config.yaml
hidden_size: 512
num_attention_heads: 4
vocab_size: 40680
optimizer: "muon"
max_grad_norm: 2.0
batch_tokens: 131072
max_seq_len: 512
max_steps: 7958
MLP neurons of a small language model. Each row is named by its layer, matrix (gate and up: input weights; down: output weights) and neuron, and shows model dimensions 357-420. Each number is 128 + 24 x the weight over its row's rms, rounded and kept within 0 to 255. A neuron's up and down rows have the sign that makes its largest values positive.
A block is one neuron, or neurons of one layer that tend to fire together. Before each block is what it responds to, as a language model described it from the Wikipedia text at the highest values.

Coordinators and table separators
L6.gate1473 [155 120 117 125 166 164 118 109 120 139 185 117 148  96  90 179 160  92 107 129 123 107 106  94 114 164  99 165 145 115 137 131 129 131 100 162 110 108 126 142 109 129 103 135  80 136 127 119 159 104  93 123 128 118 137  95 137 125 100 153 153 134 113 137]
L6.up1473 [115 119 130 133 131 126 118 121 132 133  92 130 109  74  84 143 129 110 117  95 168 121 163 139 114  89 137 109 142 118 119 145 100 125 164 109 165  80 139 121 122 125 125 165  99 184 106 121 137 113  98 141 125 127 157 133 147 111 102 149 147 173 124 107]
L6.down1473 [175 142 113  75 124  96 163 105 124 162 159 149 123  78 163 102 129 134  97 119 126  95 129  88 129 131 102 130 106 110 145 140  90 174 121 139 175 138 144 128 104 125 140 128 145 130  89 125 117 118 103 144 201 159 122 133 189 125 113 107 112 161 124 157]

Coordinating conjunction in pairs
L3.gate47 [170 143 132  86 112 161 177 132 134  81 124 113 126 142  59 120 119 127 113  56 129 116 134 149  89 104 170 135  71 133  94  93 119  93 110 114 109  67  83 145 123 158 101 118 123 150  93 128  99 112 150  64 127 140 135 108  87 144 148 149 131 123 145 151]
L3.up47 [135 133 120 106 148  58 151 138 130 114 106 133 131 151 159 179 152 106 106 144 120 142 143 106 135 129 149 143 107 136 130 111 122 159 173 151 106 117 131 154 118 125 152 144 116 159 125 129 150 111 141 156 143 143 135 122 143 129 144 109 134  97 147 102]
L3.down47 [139 129 118  95 108 118 114 154 129 122 171 144 109 178 150 114  93  89 141 185 122 131  92 120 132 106 170 128 172 104  79 150 113 145 104 151  94 133 168 186 100  91 118 154 122 107 132 137 123 162 122 137 130 117 145 165 167 171 103 155 142 171 170 164]
L3.gate274 [ 88 100  98 136 139 149 144 105 195 124 131 120 144 116 154 133 108 160 136 173 133 166 163 118 130 110 150 154 150 156 113 107 126 147 164 144 152 151 111 141 128 101 120 153  81 170 120  90 126 126 125 130 131 147 131  77 100 139 125 155 123 125 112 139]
L3.up274 [115 139 128 145 145 149  80 114 123 133 137 125 133 142 121 141 153 124 144 159 101 178 140 100 140 125 129 136 178 143  92 150 170 167 146 160 141 136 125  85 125 140 100 142 126 123 115 141  98 126 148 129 139 154 163 145 150 131 113  95 134 126 156 115]
L3.down274 [140 104 130  98 140 162 105  95 164 111 129 141  87 120 146 107 151 118 149 103  85 104 158 150 147 139 104 146 122 107 125 123 127 111 169 113 155 137 128 107 114  93 131 142 125 116 135 103 122 164 123 165 123 128  90 148 135 126 130 164 160 154  80 142]
L3.gate1421 [161 157  84  89 131 125 119 110 138 155 120 124 158 173 111 146 182 118 112  97 119 143 149 119 132 129  91 124 157 113 110 130 136 148 124  84 133 109  96 150 140 160  82 149 143 129 112 116 101 125 128 106 129 140 155  98 105 141  99 117 110 132  96  97]
L3.up1421 [118 119  93 114 119 164 100 157 170 126 115 115 135 110 114 107 113 138  80 142 128 128 134 118 109 155 110 158 113 112 128 120 110 144 114 145 122 115  83 167 140 106 133 147 124 111  77 136 105 126 130 116 117 108 133 105 111 123 169 120 167 114 103 153]
L3.down1421 [109 110 133 122 109 156 132 132 120 123 116 148 144 106 162 115  81 126 166 174 123 120 107 102 122 102 128 131 110 124  86 132 155  88 121 115 168 119 149 108 147 146 123 150 116 124 127 145 124  93 146  84 148 145  98 135 103 164  99 158 153 141 163 112]
L3.gate1619 [108 114  79 129 114  95  84  83 118 136 147 131 149  94 128 155 126 168 144 116 144 118  68 150  95 148 115 147 141 105 164 152 102 107 124 165 137 122 164 131  98 128 130 132 137 142 120 179 143 150 125 122 151 104 142 145 137 147 112 118 132 160 131 144]
L3.up1619 [119 124 105 123 132 124 157 151 166 131 143 127 121 151 104 128 108 156 117 127 160 155 139 129 107 149 110 117  99 135 115 104 140 148 117 106 127  98 172 124 120 164 179  84 158 149  79 146 159 113 103 113 150 134 127  94  75 130 119 127 161 142 158  98]
L3.down1619 [130  92 130 112 108 111 125 146 100 108  89 158 135 114 163 156 111 107 136 145 132 152 127 124  94 170 133 144 173 144  85 145 148 149 102  76 121 146 109 108 170 120 105 148 128 128 146 117 141 137 165 124 100 109 116 166 130 105 131 147 126 131 164  96]

Award and achievement verbs
L4.gate273 [146 107 162 112 144 105  94 117 140 154 110  92 142 130 117 114 142  57 122 126  93  98 143 106 121 144 161 116 145 113  80 144 116 147 116 153 132 139 102  93 111 108 132 110 172 164 139 147 140 130 130 117 112 161 161 121 105 158 123 160 126 153 120 106]
L4.up273 [128  50 146 145 135 100 140 155 120 124 120 144 109  78 190 147  88 108 145 105 123 118 108 120 122 129 121 118 136 133 113 149 113 133  83  63  93  99 121 121 119 124 136 138 137 128 143 119 139 178 155 149 130 125 147 128  81 163 165 135 149 140 178 105]
L4.down273 [117 107 144  79 157 115 125 127  94 174 104 102  79 115 147 139 122 165 141 146 139 122 122  97 136 128 119 115 129 147 100 118  88 149 137 153 123 116  97 152 129 139 108 151 121 134 159 196 117 132 153 141  70  71 129 156 124 152  87 125 159  85 103 131]
L4.gate406 [115 124 139 107 133 129 126 117 115 100 145 134 110 120 127  92 142 115 119 162  97 186 102 168 132 103 146 106 147 107 157 122 126 116 139 137 132 169  88 102 113 160 134 117 125 129  97  98 166 112 110 114 129 158 176 128 156 150 107 106 170 115  95 183]
L4.up406 [102 119 132 126 104 116 156 167  91 107 120  56 107  96 115 130 142 157 142 134 109 112 130  99 150 177  80 123 120 134 140  81 146 110  90  86  77 104 108  93 141 114 144 129 116 164 167 137 120  82 111 143 116 115 132 134 113 140 155 112 145 141 124 165]
L4.down406 [155 163 179 121 109 144 121 127 157 124 132 192 140 136 138 134 116 102 127 108 119 139 124 176 140  86 157 161 106 116 108 180 144 126 135 139 129 120 120 112  80 132 163 122 133 112  90 127 149 120 142 130 136 123 147 103 161 117  81 129 106 142 127 116]
L4.gate513 [100 134 140 105 149 114 133 107 121 143 133 103 118 150 112 101 139 142 127 119 121 134 117 156 104 109 154 125 134 137 104 194 138 104 175 116 107  97 158 129 132 106 182 135 127 127 129 128 117 171 127 139 117 118 124 100 133 119 110 141 130  81  74 124]
L4.up513 [ 73 122 153  88 160 126 128 141  96 146 123 144 135  89 146 155 157 143 126 151 160 119  67 176 108 150 115 115 125 124 157 134 133 127 141 127 114 130 129 116  98 152 140 125 142  93 159 137  91 114 140  95 111 136 134 149 171 151 127  99 126 116 122 157]
L4.down513 [150  74 146  88 102 110 122 144 111  99 123 120 167 137 117 136 116 132 147  73 147 118 155 112 141 128 133 111 109 112  79 121 118  82  98 145 109 103 104 118 133 131 150 156 108 134 127 109 131 161 107 133 101 110 109 107 113 134  98  88 128  73 129 123]
L4.gate1695 [ 96 107 134  87 136 113 140 164 125 168 135 115 161 141 126 133 102 117 148 120 114 109 117 112 132 134 130  98 107 134  76 110  99 119 110 130 107 120 144  94 128 161 126 155 159 118 130 163 141 167 144 137 109 120 115 159  97 209 141 100 148 134 119 120]
L4.up1695 [ 96 122 159 118  92  94 105 130 153 121 118 130 138 117  81 140 133  97 144 137  91 106 138 112 117 152 150 111 103 109 135 142  96 151 111 180 156 127 134 101  92 119 155 117  89 132  98 160 112 138  99 133 159 163 138 151 109 153 118 133 145 125 131 154]
L4.down1695 [129 147 130 112  93 144 195 114 116 128 111 135  94 121  83 165  88 141 137  87 171 101 101  98 150 108 116 113 106 145 136 144 116 139 126 140 145 108 114 156 133 128 110 101 156 117 146  86 141 177 138 108  86 139 148 138 143 120  73  83  92  82 113  90]

Career-milestone predicates
L3.gate482 [113 100 136 125 145 184 131  88 132  99 122 173 165 129 135 111 160 142 158 136 120 178 141 136 125 161 139 117 141 151 117  86 115 133 138 135 114 155 134 144  88 132 141 149 106 119  85 116 116 121 122  87 142 139 117 124 103 182  96 155 135 135 181 154]
L3.up482 [156 147 145 146 136 100 167 167 139 127 138 131 143 124 106 127 148 115 108  90 138 127 123 143  93 105 133 133 133 164 154 117  98 112 113 160 126  93 107  83 165 148 136 119 112  90 145 146 118 141 118 162 137 143  73 138 140 121 110 119 144 137  98  87]
L3.down482 [ 95 103 127 124 135 110 147 113 120 140 145 132 142 140 126 119 131 133 114 117 101 115 145  80 101 154 123 153  82  81 126 130 139 150 147 128  94 110 152 133  74 139 103 143 179 144 133 172  92 124 119 117 137 114 141 121 132 161 127 128 140 141 119 129]
L3.gate1426 [122  89 118 121 169 172 138 159 178 121  95 138  92  88  94 139 151 118 113 113 112 104 110 118 121 156  82  95 123 104 102 110 128  82 114 139 148  86 136 123 104 114 153 141 140 107 124 187  99 176 111 149 120 143 149 164  76 125 116 133 105 102 148 177]
L3.up1426 [136  88  51 119 121  94 123 124 130 151 151 144  91 124 115 114 168 128 138 158 120 141 144 136 112 132 107  55 145 142  87 168  89 124 138 115 138 151 114  99 116 118 115 153 106 108 134 170 142 152 177 145 166 164 118 135 133 140  92 114 119  98 141 177]
L3.down1426 [105 155 164  60 149 129 124 146 106 109 112 122 151 132 114 148 118 111 169 113 106 129 132  79 127 131 180 138 176 109 126 109 167 143 103 109 138  86 120 136 175  92  88 171 117 123 138 118 129 141 112 138 150 151 118  85  96 111 138 112 115 145 138  97]
L3.gate1428 [139 110 158 153 168 135 103 116 139 151 149 114 130 150 125 124 135 142 146 119 151 125  94 133  76 118 119 144 165  68 157 135 109 117 141 121 168 115 161 111 119 127 115 142 134 104 126 129  91 117 101 112 165 141 131  79 134 159  96 123 116  84 141 119]
L3.up1428 [141 152 141 126 151  67 171 127 114 128 146 135 105 122 141  82 137 131 153 116 147 134 102  98 114 110 120 107 152  81 130 144 118  91 166 137 139 144 134 183 145 131 137 131 141 164 142 119 120  94 132 150 135 143 101 164 132 106 104 135 108 139 156  89]
L3.down1428 [ 90 107 125 101 111 107 170 150 108 153 113 102 138 115 135 136 112 204 176 137  80 142 125 136 153 137 127 153 100 105 114 120 116 118 129 114 125 142 134 154 128 134 155 166 154 120  78 159 108 137 136 115  91 139 124 112 124 183 110 108 109 158  98 147]
L3.gate1857 [114 122 149 128 118 156 155 115 137 133  92 180 159 104  99 136 104 112 113 148 117 139 123 129 133 130 116 109 145 144 122  61 133  96  96 122 145  94 161 108 160 131 124 101 135  98 130 131 107 139 106 123 117 140 173 108 139 100 131 108 125 129 134 158]
L3.up1857 [118  98  71 114 114 125 163 110 143 134 131  92 109 109 138 100 131 135 166 142 158 111 119 140  95 127 144  97 142 110 131 131 139 146 159 124 135 114 135 137 114 166 150 111 115 137  93 114 113 127 128 126 135 133 152 125 139 144  87 122  48 127 149 117]
L3.down1857 [132 158 169 111 137 123 155 121 141 117 111 131 156 118 113 114 120 116 151 161 131 145 125 101 152 107 131 196  87 159 156 140  75 127 149 158 116  69 183 121 135 136 109 177 115 145 126 118  80 116  37 140 149 137 122 127  90 156 116  82 159 123 106 120]

Biographical role/award predicates
L6.gate1862 [104 139 126 111  80 114 119  96 131 116 144 143 127 169 108  98  91 118 105 136  70 108 130 141 156  93 135 137 119 106 131 104 134 117 139 127 137 168 125 147 114 116 123 142 122 128 111 127 136 124 140 132 108 143 180 118 123 141 136  98 108 117 113 141]
L6.up1862 [130 133 190 123 141 138 147 152 121 148 130 118 116  97 109 135 155  92  94 138  96 137 113 129 150 118 114 109 103 113 131 131 134 104 152 104  95  60 167 165 124 122 140 162 111 118 125 133 133 165 132 185 142 136  96  96 146 121 131 131 113 161 116 119]
L6.down1862 [ 75 104  84 119 129 111 106 135 166 128 106 110 198 163 118 136 117 127 126 145 155 144 145 148 151 106 143 132 177 177 144 114  86 137 149 152 151 192 177 156 113 139 159 101 148 174 191  98 146 178 137 110 130 143 119 144 115 104 117 114 134 117 146 112]